Weights of a small GPT-style language model, trained from scratch on English Wikipedia: vocabulary 926.
MLP neurons of a small language model. Each row is named by its layer, matrix (gate and up: input weights; down: output weights) and neuron, and shows model dimensions 112-207. Each number is 128 + 24 x the weight over its row's rms, rounded and kept within 0 to 255. Numbers have three digits each. A neuron's up and down rows have the sign that makes its largest values positive.
After each neuron's rows, "fires on" lists the tokens most often at its 100 highest values on Wikipedia text that the model never trained on; "fires before" lists the tokens most often just after its 100 highest values on Wikipedia text that the model never trained on.

L9.gate1149:139161178136123114116089156169113153131143117160130175149146147158142119151118144120079155133192090145136175143120135096129162132107148107088109132143141131123119135114123117124094132148168095117112138077123164174096136138151086092172169144111137148099157165166126107130090145171128128134
L9.up1149:112128129133112129194109156133156133100124100118116111095147103087154123120165138119125091137132111152112145074173116096158120117142139131135120087119157145149144149119142144153121162151151094117139119144119166133104137157124160136150112183102123170107154147148157112107139162127108096149
L9.down1149:158149116122127121129165084133115100111111112143149094126072122122177136079120129173140136129105146123154145106098110100149138099158145149130141131105114102092107135140123172110131139128151103135092155131124105113123171120146106172143087104138164087120122122146102103124133140119150141165
fires on: " Com", "om", " com", "in", "j"
fires before: "m", "p", "an", "mer", "ess", "e"

L3.gate106:129116144177162154150180132131155118128134115142119135105126145151118153145130109125117138103146094154127136118160148141097115087095115108163152104159087143117123108155093111126146166138127150154143139122085118135112147100116168119099050178157154137138113155126136103147095095146117079161
L3.up106:112153122155129106145118109139168148066083138156166169087132133142114188157146101140123142109131123135153149130188163132097127126137146124122174123129093111121119118078131121136135177141113149134130137145090152160093126134151167124076131137126133142138106148144158105177116130143093091166
L3.down106:134108144124117155100189138143122152112153134106151107141122106116116140198153102121173117152142093133141145128143129160087062140131105099117109120138107095109120126117115136148184158130136144127121112128136151152149141101140138147095097123130107130128100120159134146133141112155086124081
fires on: " |", "|"
fires before: " ", "\n", " E", " D", " S"

L8.gate306:097110135119144074135127134110121094109119089145126081171127159131116148176151141173150085164143089106150080102137125106112128136079129146154161142137101159150121135162137114139119150107116116117093157145109139096121128109118126131105124152150127130160135156111147106112132114144100106125
L8.up306:090168146096132096121119129108106093112111106169110082149117151153106125155142150175154079165141107119149093113110121098097121129124159142097160121091104147143107113169135124161150148110101145113112151137088158112159156100097129105104129113141137126127087159095131113123124142099079120138
L8.down306:119128131123144128139125130089129117123121115139119088131134136132120130206139131167141102188128137130137121097123129115086065136116127121124120130128129118133127128119140129160218139131138131123114142132097119131128124133081143124122132113129129111129123148123131119122135126133107117121
fires on: "\n\n"
fires before: "==", "The", "In", "===", "S", "F"

L8.gate866:134125114140154125138108116163173109067160105110103163154081109141141183152136112138142138149138136079128106141138104111129133109088120192162130127154086128117134153127127101127105097132152145137127095167196170144134119155111159140167114158142136112200148113140117121124123151117140073105
L8.up866:124131128114176128109105155096099130085144168111125137161138063141151145096098142151113128164148129123152110115110101095158112110116121153071132164116110092145097106130098121146112082095117126133151151154147116124137101131174162128124086127171141107141108152151121145134188119105105131155
L8.down866:122156147136134112089101109115147086074125115136103131179136112114130116171152120163102122101118124118096092138143126147106134143134138165124147146078127094109091096145117075109101097120133096155142135106172123117175114143109137125132109211158087141136114152133146124153097113096159108130
fires on: "\n", "d"
fires before: "-", " ", "|", "I"

L4.gate34:125107151124126114140091180128095103132109115138150170134179111147109166104107102150171095155107168132123124122104127115106113106120120122084174113128126118111128181106140163113098132138146125102099139145165162134152146098107104114085109129148124151171125153088118109134101145131139166090
L4.up34:133161135117130109134128126164105130161113150129182154164134148107147172127118090132129125128133156142101109151130115135108128099178107094151104074125143122134121121141143177134106150117119126161130129162128121109146160136177152127183163110118161141124138153160104105099118131119126126103
L4.down34:129122121090099140135106134137149102131125124165154164103138139150151134133091127189084125160120122135084135131080115113079103113148123176101124127142160105099107162149139124191087120100141119158126157097149146090131142133108134118139117149136088108070125127124148104091104165081122120090
fires on: "===", "==", " =="
fires before: "\n", "\n\n"

L10.gate685:115123090155135102140179107158137119153120124149113098150114147105108168138130127122092118180140058086143147127133087112126154105169140125140136063112114185155103156162139099173135129157100105111125126119136171108139114105150138148110137111119129150160108153096110112140141154090126136129
L10.up685:104123173124107180166102143125162163110167165145128110155153128142122182116194140130162118167150110146122138095141148113164099128146093137122093127108125111119137168149097125113127094167103147159112095115103128117112124111182141099148169097101149138131159094174118124105154173123119138173
L10.down685:158126069110134088152151133085093122129116078180149137160153153149144120143137128139131116097140155151128124153126134130102118132162119141146108160132108080134135123119144111137071131144130126148123157131106128142152129125069100172160126140149113123091140169146085122093074101131169094116
fires on: "om", " Com", " com", "it", "ast", "ific"
fires before: "m", "p", "es", "ing", "b", "mer"

L9.gate84:154093108111108193099155114129133167123141132129095147121130146115112140111152093134103163145135171125137108127160159114119152143104124127121134136129134108177106108169120082142097117142158086139158137157139119113150106150125144161180103111107151124112154106189097150147135089143129175114
L9.up84:115146184143132130153136101121148174148122128095128128177109130132127127080129128123145126136143111129106131097070136072107093134177142127099138137142111146109130144106138144152112110126139108093108114113131109105097108171140144155181124160115127159113124108128111113150169123139108134141
L9.down84:127142114145132124115113113120139168100117166167079099180111107142146156107150140145121100106119142126086151104183136129087178112164101139145143138118113102147135132128131136145100140158140148144122117130170124145136119121112147163141148126131138121129096110124105149145171135107089115136
fires on: "\n"
fires before: "-"

L10.gate653:113086140104104127106106140150121138131127146125153113099146082143088094122102134138134115127072175118116114125133117117116152149121133111107157129131125155126098145070182117132090132132139148089129111069138113133141138125150156105127154131103180094094141134097075177117151120118076116173
L10.up653:146117180094159149131099140133098146120113098125120132104101125103138122195124154158107109182151116128120108121109203111139141131142106139119150167097090110083144139172114137140121143174107108135162115143095140125117091148146115135119155120084116130114146143128081114112167133075142112093
L10.down653:110133097145093147161159123117094105129133126150091127149091147107143123108118162143138159108139137144087122114114132154143096086144140147141112095120107137073139116136124094149109094153086123136118126119093140085124114116133173149141126114109132105149108118110161113111075099128145111097
fires on: "==", " ==", "ase", "ed", "e"
fires before: "\n", "\n\n", ":", "ation", " |"

L8.gate453:101128140100154107095149137127114095118124083155146083147126175154087127145146138169145102170149102112131122113117135143114144114084167148100152123131092131156119124159107124170128152101093151135109138134098107149159130094079119112113129112135135126142140160127134089107127111113076150131
L8.up453:118139152122165072122148118104127122096150090172098076149142162148096124155155131182140074165141097099110109092105142103106154106109134113135165151132081133157103110179139152188122167088117139141125132134093131124137159095100132123094156136116146138123112166123144081112142127116088149124
L8.down453:111119124126142118110131142105132115115125120130126088149138148128085126184139130194144101190147133126126136099131143113086114124102123124118130141140116124148128132142129129197221142128118129126120129120089105130131131119096133140122124121130105120134130171135137103130123125136102134120
fires on: "\n\n"
fires before: "==", "The", "===", "In", "F"

L8.gate977:138125127133117160164108126144150101184120111122125132121118085116109095123135082177145110098082143140092104124093098098131140166125138122112096112101142139136109165120084107146108119135150133144112098149115081112081078152162120139139138126147139138143126117140104087119136160099138107122
L8.up977:116121114123170116113119117106147162157107124094165095138130098168112143121144109165112140094104109159114126122097101128148120107117156119093156109110145074101116098145096096163103089155141123120136143102138085126163103130150133160055105118158104180111108106138132125147168127113136172105
L8.down977:113138105158120114155097102127135084097173094189121115119148110171134138122097104164133125103126087111156150115128153113076110166129164166106121155124145143105075124116084159125123138117109172106126104130113107110111103108123102122133101151115116147149084112162119126193187139114133109145
fires on: "ed", "ent", "ound", "|---", "|---|---|---|---"
fires before: " the", " on", "|", "er", " in", "ed"

L9.gate1180:134116120133153101149133101146165104144115110114190157112151106137138152161134140139154131128128134138111137174107141073106147141176124120119099048084129152178095161128110129149135148137118109113120151152134173140154145100166105152121146178126127108116201147097152124128157115178119156124
L9.up1180:121145117140160130160096128164087118119119099126136156102134130128126125111117119146132074086085151132126109094048123176165128122132107110110110112207119120106122098118108103128135154150115147148158156155144143118160146100165176092149129098106144173163094112160112104071126131116128113148
L9.down1180:131070146126128124105122116170136134163124149098114168135156135145138155123110063107136114106114133133105172181156111112124161115163108111125120111102126100180097177141148139134104101132140117150154136137160142129110159186165123088171095158146131150134167105112126108124137128089126153148
fires on: "|", "er", " on", "fer", "e"
fires before: "\n", "ed", "y", "ver"

L3.gate76:094122127097136177100101139146133116171119119116172145111168124084164152104135148137091119115074120127115141127132111127107128155117176104118131122123109127122095156106129109130122098104107094144148125142122138119147127178106148122117107139063172163132125122138123111127110113153151143125
L3.up76:143125114144140150147161105100148128148150129121133088122123133138152140132150176144115111098154166127100123139120145124140128125122143126146125122146168117085117100130090139134109129152176137113168134124107116087111117134160153134191102125137094111109090114132090109103091155135100106090
L3.down76:135101130100150140180127133081132132093168148142090129039134098165167128156162144125089152074134108106125115103147090152144138127132109144118125105091172157120116121142123122086118125125133123094131130121113082139127123159121133116135060119158112104168114163148093109157165147118133109089
fires on: " |", ":", "00"
fires before: " ", "\n"

L10.gate80:116157156126128117162170111108116110133114159149138124158109108152149153136119129108203070140117135122156139117142167133089140112127160164084149159096151079131126092127113112134120163113139161142125143115109111161128158116159110118123118139128087089128112105120141145062141138113121158143
L10.up80:150108181105076120136144157101155141129108123205136120128150153147186135154108100147141138146149111137132161139118116134159134124122164154139125145107163139111136110102090141130118152136115117099146119113169140142149074103156136107117094107145121093145141108102135121142131123122125108126
L10.down80:152130100118182092158092121182125109115144128116153113107097147116106116054089110142130124158132149110167106122159125131116121116110099163118130119118151142125144149145176143132139118120144130168112102137146079133135123069135136129145165178099132148164138117169089117137150107135142146136
fires on: "uch", "ur", "ell", "it", "g", "ed"
fires before: " as", "r", "ry", "y", "ies"

L3.gate984:065136130163155170066087130111121144112128148106134124125127137168141156109095124148078149152138152139135101116145127095129134130127091076149144120143133115094167162141135134152120092125120075142097104108130170178112140100164151148136104142158117140135108134117126122149103087148138084108
L3.up984:083119128143113097138107143133176180133154093129155160109135097131182125089100126162121134137149104129093126130116140103095136150105122132152208120128144133088154140119115171096101137096126137102163130119161120099105099152152140130138110138153116130131117150129157080112120132129128137136
L3.down984:164128134089132083107133138152114139120101128148149145157162113097115127152089077161136142158126117142116117102149096075068054119112106156076125131158126106136098142136147108122113068149122115104091115126137112119126106120122105194163156163147098144161146130124141108110149152144146099131
fires on: "\n", " |"
fires before: "-", " "

L8.gate606:129116121110156122155175158119123138049095122121090110093136119132117126125133172136120097129137089107117135154174114076143142145134156142132150124123169123150125134141111098112104149138108158140126090126105145112108142151063121167167156104095154093125141135151170134101129130129111160121
L8.up606:130158130094106144185150121156139091105125132129119129121130137132142183124130161160143129150161123085112160167140143104136144166133136095113150157177121126143093130163150120129098151137159154138114139157128149136100146141118161142147123118110167097192130121130114074140112136145091067133
L8.down606:137140138126118159097141157155178145127088110132143118115124087132129113129125136135124128133128113141180138147123143164120154121133117150137129089130067159136148123127132083111133142101129131098077176111105148162103147144151195099139124122161110138134149085113107134159150107095156076144
fires on: "\n", " |", " "
fires before: "|", "\n", " |", "2"

L8.gate486:127143149135070124130135162145151082101150152097127140097136154130086151118163153082145146076129116125150149127152129138113133135146130143098105127098164127197139143148090116143097148109174093120099119138119154100092149086118155143113163137116126110114130098095090114119156070132147117104
L8.up486:082133080113122108121153120128160165101132139143140132086122087159175089155119143130133111124130137124114126156159106112138138080105116097128120122162123133128090143098116151096142157131168146131111112157111111117148094114111100164134151140114127116177160111094197086118111119066100104121
L8.down486:131181149116095139105111163112132133157164095126148127116157140107088113107122113114129132142161121134110096135176115145130159126112121140114159154152123116130167139160139130124127105121096125059146106151126111121050088107103144113088111112105132138131143096123142130124110158124116162153
fires on: "\n", "+", "al", "inal", "|---|---|---|---"
fires before: "|", "|---|---|---|---", " |", "0"

L10.gate891:115076131106135134097111108147149092144121121157136174184111168095145113108104144117127117152119130116120131187145143145137176139129149106126151160185120125129090139152105160149149102104121120139141143109157113129129099084122111152101127134123109142172108137074135125115151154135091143114
L10.up891:147132163128136092158080174118153137098110162105128109157121142113121135131134125118113092156115096108174129122135139099102148182127135106090118148155113098111153137123106166119119132109113106111114096136143156141154164143150109109089115101163154112146127187181121128090123090108104102107
L10.down891:120075155191134124136080116082111121110122134074115149128097117137113103117105146115135126115102102145146112122134130111143137180105119153169138163110124120121110111138154113085146107115155130090132120131110134134131152088132102117102138072131097143120114154093123115127122105168111148113
fires on: "uc", "our", " new", "–", "ther", " New"
fires before: "c", "n", "s", "0", "k", "ly"

L3.gate284:100148142170166128141132151090137102132135156171114135104185102117136073154127162126103124119185148109072143086140146164097133131101136123150160134188132122088132097103146120144072126110145126121139146163120136104072116150153161117144102108108131131092144115089118145155134123111169106137
L3.up284:129086123153124114171099101147134127154125100126117141111143157129114110134148120128106171136115134142107147094129101147161124166136136115113144118142174116118119119117089163101147162178146140129120125126127184148139155108136131113139106123127127112126161127121159155153116118108129123140
L3.down284:143151135084158119174165162113134137129098104107138153114159149162140163138150134161132139110157142130121110125128118132143049164117130128130140125106143140122099139140146159105147134082159106168126111125108079123113139124075126142110129157138107113122097086136119176137102107148106135155
fires on: " |", "ary", "ord", "ard", ";"
fires before: " ", "er", "\n"

L9.gate1085:084102147142163167115158142109098133159158123110130081129121081130098158136128149120075144134126143121122092160167128129087157118130164134157109107113079129113074121103132117167125109133126160124102151106100127156133130161094125147155080163121103136135164106078145149106067163143080139149
L9.up1085:136138131120136088134139146102183145133137161131079088111122131135108126141120088117120136135147112095094142113136133115100147096130113143120122113102146113112136111114114190119107143150146170132139138143135095121113169122110122192099160131148124149127137116121096098162134177123089116084
L9.down1085:143111087132111118141144155158162145144130175094111127140139130138109110151116159136120154169145149158151097170141168133149121115150128122180126155132155091145109166144150142116137125129133121103130147113124143151113150086112142134131137139160103103075119177095142132166117136090092126104
fires on: " "
fires before: "1", " |", " -", "2"

L8.gate799:161097124097128130180153141135163133097145096138102113120136152132131138100087157129166114130151131118142141158102130143103132096119191138175106165144119102156126080179131126130115145142120158123132133163142147149093123165084156151132133145125110129132164110121109146085116141132102094131
L8.up799:159141147096125104115153121148149160083134120134100082127078102163110129107150176153147094106131138110133125171102145136111165118113171105130141106158156125151125126164084135140110180108135155146156093118127126099123153152120133152142130131121131105156126180117151119130150166108119135095
L8.down799:130132118110133169100130156157163170156135131090145114166118086153118147149119134104164151134120115139197131191134109158114171084125115119161147092137160106144150112097108119108127112110183130119110135131102113165084158143146183106132075108120125142116109097094116125138138138125130103096
fires on: "\n", "0", ".", " ", "+"
fires before: "|", " |", "0", "7"

L3.gate559:116133138123141161140128121094129080140132076107141107119106129136142138103119150173132119102122129108136129096096112164130120138121125122126046126145109112134126119128132099148072095119115100106115140142126101163123161130121183114106150149130165124128107158153137098074139137132121124098
L3.up559:122124103121148115127102131130126125110137102108115081111100118158145142134127149152131131077087101142141131137139089103118144172078132085154121137117168140140115135091154115088115118171090118122188101124112154115098146147144127163134138096101173142194124147104134111115154187154145115125
L3.down559:108145129099139133115107139111089161139108090111079114120141089123155113130139157147158134086179103138170158138119127147135084116087157110160131154151150149130094128122116129122178081117127143126117074143130113140112117127172112166147146090122124147126126144124132150137131156131115102099
fires on: " |", ";", "y"
fires before: " ", "\n", " |"

L4.gate191:110144117072135121101100123111136149134143135131205159149146128114121117128137072165164156127125151108150113118163139126102146147110093147164093096119094130098144150142147157118121157126090157086135114138152134125116120129136122105110105175118139135141103113086081104147104128165146173147
L4.up191:122127107130175142110106146101112099137099147108153133101132164134121121116080134077158128128149135144125109109131101129101118116106136140142151095147129100158150125083120129131116138091131133141100114110115116097107148123136118118147145156118164161123132102137094156120153129145121104115
L4.down191:136150111101156142120151148101149194139178130087119152121134113141121105094109126154070195184096125115110137140135137145127072136167148136118167115141134097106123098148124137140160122141128099120094075120145123167104119145113138124119135161094099120085078081144153167159115126144158111112
fires on: "==", " ==", "===", " of"
fires before: "\n", "\n\n"

L9.gate997:112147148147144137172114113123154120123100110150150125103200080087145128151123107114145141152121112115113159103137108132136139140117136135108134168142129107121135163108149135128094133102134140131150102129140139113089139134151105083160196146144116105079121117123133148135147101113078149115
L9.up997:142123140102119134070136134097157155131114111132142154152125115108123149147095089118139143119104110158107137117112137077136125121095122083117110160122135151100141179120165122156134075116169127130127112141120172135110154105107096139098130105116114121150138081154121120131121160140132155112
L9.down997:113138115113120134115128078066130147175175135135108133144121160132149158169112122125127167130135192118116118087161143121150119142135119108143096128148122120111132122116102124128083119143159121155144174128184158121089129113151154125102128103109127136152157119117157154152099163112135145096
fires on: " =", "ond", "==", "d", "ence"
fires before: "\n\n", "on", "\n", " |", ","

L4.gate822:134076162141091102104110091132111141161110070133099117133177146131118114132180109120127102141144111127170176126111074127128120135127125134094129113107138137139132112100175111114097155187107113167135130122128121129101156132146167165113101129124091143120134127136139119111130199156109143142
L4.up822:110144143106136130083163098137130139141118133104083120066106133103138117157106132107130117151146112205121142119140142146117164130105110105144094107099139142119103089179146111121172166077151144118168123149186155131137131181136134132137164118147132133120172185114112087133154106141115116110
L4.down822:152105100144202135146116124160152090112098143105162096095139150114135095117125137091124156131146094179127074127134096136140121103147149159131104136126126143146164108142145155075153135103102114115118109110176143128111103151102126091125130126100159140124121122093140084144156103125131133112
fires on: " ", "or", " March"
fires before: "1", "2", " ", "z"

L8.gate1113:114106186150143131136118128104140120070094116142092103115152141107094146153134159157090120137168131157110150097113131120140129147112132131114172151108160136136128135112125136070125142149136090164125163128071144108158159089103079107128122096151140130154122117132150118096097087135149135143
L8.up1113:124153151157120166116081127133120146117106113104104142129161099101183166146128144134050128109141172130118130077157097135151096133106113124138149127094154100086143164114149140122147139134161078141149176141104091135139125157099108092136116109155128153130107094137143101126128087161132157121
L8.down1113:136104088137152161160111115148124152123146096120107167112123080144168167134085130101114187100165162146158129145145093136144104137152155136116135113143159131149167166106111099070126129130103122132099142097130145141114139151152126116174118129134146143102102084115149173112122130113138162120
fires on: " |", "0", "1", " "
fires before: " |", " "

L9.gate988:115105140178167127095092154133089141124133130127121134185170106114119104135091159147099114113123163115135108143132096113125153141114059141109072125096155126103155102105133125149107128133102081106181145136098162113119117124110118108159131123145146151161137114105078167138121125137154097092
L9.up988:142130133133145096132132100105101177137167130113136113108160102099186130146139137122159101115125143183131117106142107127154106120136118136163132132111110114145140127140123112115136147099100141108163129125113142119100144121119108149052157143144100117183151089125172071118159116140147155136
L9.down988:131145098125150155102152144160126160144181097140103099123117135153116092154117107118152143110149118145121135166100102108119149152138144099116117082099158074138151130149120114117085131158123133093154126141137131146087122128114099098105128072170112125156156126115162150138120128096109101087
fires on: "0"
fires before: " |", ";"

L3.gate912:128111147138149107122136104099116131122116086134096105113083102148141115084112168178067107120152149152152153091129136104118133123118138110121118138111154168139123127153132134157093148127114112139146159104130144119148164102138112132150113128122171135148077124083148120104130126116097130137
L3.up912:108138113122145094146131122155120092132137149098098163083101122135156119125124111155111136103143128139132144108161106123096161151112094106106135111179135111118139121144090151096100130139105107131156121076148123072165122122115161168170129140108116116167098159106131096109116153145152109134
L3.down912:132119124083181125150165149106145113147143064119128115115113110136164128140104132162147105071171122086149141168145145111141069147111163139139116117192152155141123127133122167162183127142120150134158119106159164139132150165118130130148124128134114117152137144096116104148170142159143119112
fires on: " |"
fires before: "\n", " ", "\n\n", " —", " F"

L3.gate935:106123126151118099085077134083113130113082137097153108122130086161167122136104138167098140149137146063126147109139160129106172143131117141140108139142158103163087147156135121138133097099132142098128149088103124113125126120110082092110118135187164127160166106141130089155128123120123135109
L3.up935:118112135159190143166101120132096082144107137114156126132156117164125086124085112138129174129116168146166108083108150094136101149109156097121147160189121059137096099150136148152104137118134125168119139144126089148183124141163139084117122097136112147115136183128117111155147136127100158195
L3.down935:106148132145097108127121149132177128140127112161131169114162133115146108115127142103092149141123161116142108154179103176115121107156109152172151128134117125128127135146128120197087150127177099097103108133096127077128122106149083141124102097148147126099122114167087150119187129110163121112
fires on: "==", " ==", "qu", "j", "ab", "==="
fires before: "\n", "\n\n", "es", "=="

L8.gate26:121070161139130165160082157108110136117143095138101130130129114133162109113119103149118128158096134113124097135166154094099124140148130132146159140179123150091088167126076071136102131189138125090120099101156152062106142136108119109130116126089099154152129110147104159109125096098124141108
L8.up26:107118146144101145152109139143157098130132127078128131106147079179137115091116105101117103165141082136135100118135096085123126075094087135109113126135134113125165136093110132139108031171178125108132122125155093140137143151137163171114118109132157179106183127112142148110110129114120161156
L8.down26:133098067098125111113114140128119152121123100127129111130152087098143102114150113084130121147099170142141122143149147159155172153161126132163122137099115129129123136147123135138131120099095145121162169172078146130162113140155120123162117141159126135115127120099130127157126096129115102135
fires on: "\n", "===", "c"
fires before: "-", "|", "\n", "\n\n", "y"

L4.gate460:110149127134141117065106103148105081122188145114100123136141119126089149122156132142136132118142097102134130165098112134112123144136094092112069113134126095106124118121133131145136092134126086048127131102108112129113115157169159156134127134090111139132109163136160130158151148134100148146
L4.up460:170135140135096162165112119146136133160123144087095146130123101151140135120086113149103133147127143095129116117153188127127150162158135147119140128150126150186138133177125111132115155124086155121124156136142130159144140147178151113143106111151139047114082109121119206094157161088120144125
L4.down460:165166080122149104117139149127118153088145092112161165134112185141137097122116103131137086098145116111158123122167125077129144131148126145100154139090127157128122109114143150107097145092140108146148109148178145112132170181123152110102105122132101042117126122143150125104174129107130113102
fires on: "u", "id", "le", "l", "t"
fires before: "ed", "es", "ing", "il", "ion"

L9.gate232:114121198141139115189131135115135123163119154134129133100141140130146105106134107118122120131128095097121146120115152153120143135108137165096148130170156048117130151081125123149123160083130136174176084122144107152187165142138143141122143139159116134138099098146146071114166162119117187128
L9.up232:151097140148163122148107117119124136137131149118142123110130120120113126123135170125152078130137136147122107137164158091163142187150180149179117077107107128126146140100105138152128080134154122128155116102151091149105131139124128128098150127129122150161174113132158130132129144138171085110
L9.down232:133125119131140113154149104176158206136146154136117130067179131127120097139127119155127140135103106134101162147117157134117160129132139161114157117112139099110132123158120126145156139099152141146136095130151088176141127144141125176131137135127158138135101149111111126078136188084113107114
fires on: "ount", "ur", " Count", "art", "anc", "c"
fires before: "y", "ry", "il", "r", "or"

L10.gate113:143098172129129141118119122164117103111121146133130104184105141080136121114160112165157117137104118151118123172130138105110154147074175157121118141116163114121105152125157139126095157062117132134136137115141185131135157093063137135161124118102147107111115173122111114158119111134082176127
L10.up113:196152158133136140143147121134127142156117139140117101119132118111153189157115126119139150127102139143094152148120162108090111134144091139129118125110148149101096167113132132134112191168107128118158138078145134119089109145093104090141105132107131154075131131151122128095091151120139092119
L10.down113:105134116099103129120095111161117114093151148132122099103135133160091109145156138139144097143125163144127115145142154124083068155167128132146163137115108155116133137150095109118185130143070139138133146104185152138140128162180108165139148096146133147108126137129142163083121138107108111113
fires on: "==", "ly", "il", "===", " ==", "t"
fires before: "\n", "t", "\n\n", " in"

L4.gate390:140119145130110101127108151121147124140158121149177127120117088096114104132135133108110080126107126095130108169142156129126125126123169130147149135123106141122090150157136166118109188104157170122185149150143095117130108128184118122084165143177115165094151100143126125102141123152108130152
L4.up390:126134120127142085080117170162127113162117151110092113110136129087153154141119087147143124121125115135100114128127119131120123138123137167137174147175108157149076168078095086101141140143132134091112113176067111155135122077144122123121137108105104116148159113112131099057108122091116135153
L4.down390:122137156129111116139164133155120106148109103089136090131133114159122132136132141133117089108085117126124141120124150147176187127098167112169156137131132121116115117123126118156099084126119126093151147106121119111128110126155152119079118167164148129101101128179128139097096115146152163105
fires on: "gr", "r", " gr", " h", "ine", "in"
fires before: "am", "ist", "ess", "old", "ound"

L4.gate682:103129164152145171110116075113097154099147126116156148148153091130137100121138110135135131137126160120119130078163078105112132118119139124107092129118124119128073139147122100127137148144143154113104156148189173108134131142093122115097096106095148141122156127134103140162110118113153093104
L4.up682:109070169117062120143123102120119144169119129102111130114136069197103160176136127124131133076111103136136149140112108144144121120133145135126092152116156083175134105106131167143108178131117107145138116174137132067175160111136117101137100130102119115130093125102093116127142107152091124104
L4.down682:141112113079128146151102113148110131126155096149162139171112097141151131099094129161130086134153146120093149130125116092106147105138134105130142129108113096155052138132130117139082136151140107115108106114099140107148146115131157127115125101154124137138121112121113127085098130136149120083
fires on: "|", "s", "===", "==", "w", "ated"
fires before: "\n", "\n\n", ",", " in"

L8.gate1049:109125177121136111138107124103136130151094141116133132113172109169097104137087132127127146156124126094156136116102121104124138108126105117106157144130148146117092131149139110127107120119131099136107152151106074101098058144138070132172127115100090166125118114132121112109124109153127091161
L8.up1049:117112120109145153109162092149115134184098171089139133139099156163129157099131115127128147118140080147147164141120094153131132123109104156173117128114121082126141176141115135113136147172117134126138120117138116112122113158099116102169084115130086173109130097142099124138120138163116085162
L8.down1049:097104141090168126190131111053144081150137109109129113154125170123148137138174143132135101126158104142132153102171133095143145133128151146102158162133117148079123155126157090126148149122121127163109123095134162092145078121143105140115150153136100145122099111084082133139144154160123105148
fires on: " ag", "ed", "ing", "ag", "end"
fires before: "ain", " with", " in", " the", "ed", "re"

L8.gate472:121127149098103092143105155141164109111139138153139093077124093106123147122124123134121119152124115097121160115141155102103124143132141161128127183088088105121099122135150130172060050109159124150134144153193166157135120122161132158096115169140062093122103172106139130131143144157141127084
L8.up472:121161126107088105157101117151136090127141162111094103098121098124134088140144128125135097132147152147120156154094127096119103108128157160087106131126090103119109111151135107136093093097137085153117135144123133126099133140161118203114135158130083139125151169084160130155120120124110141117
L8.down472:140127091142135140120110124108124093124104119128122135098126120117151122152129174114094113119150141118149141132125133120129120103155115151163106072118152101129140112139086169152154117199098106171142163127162144152134157147129101138115099119163134142120120119166094152129157124124153082122
fires on: "\n", " n"
fires before: "-", "o", "|"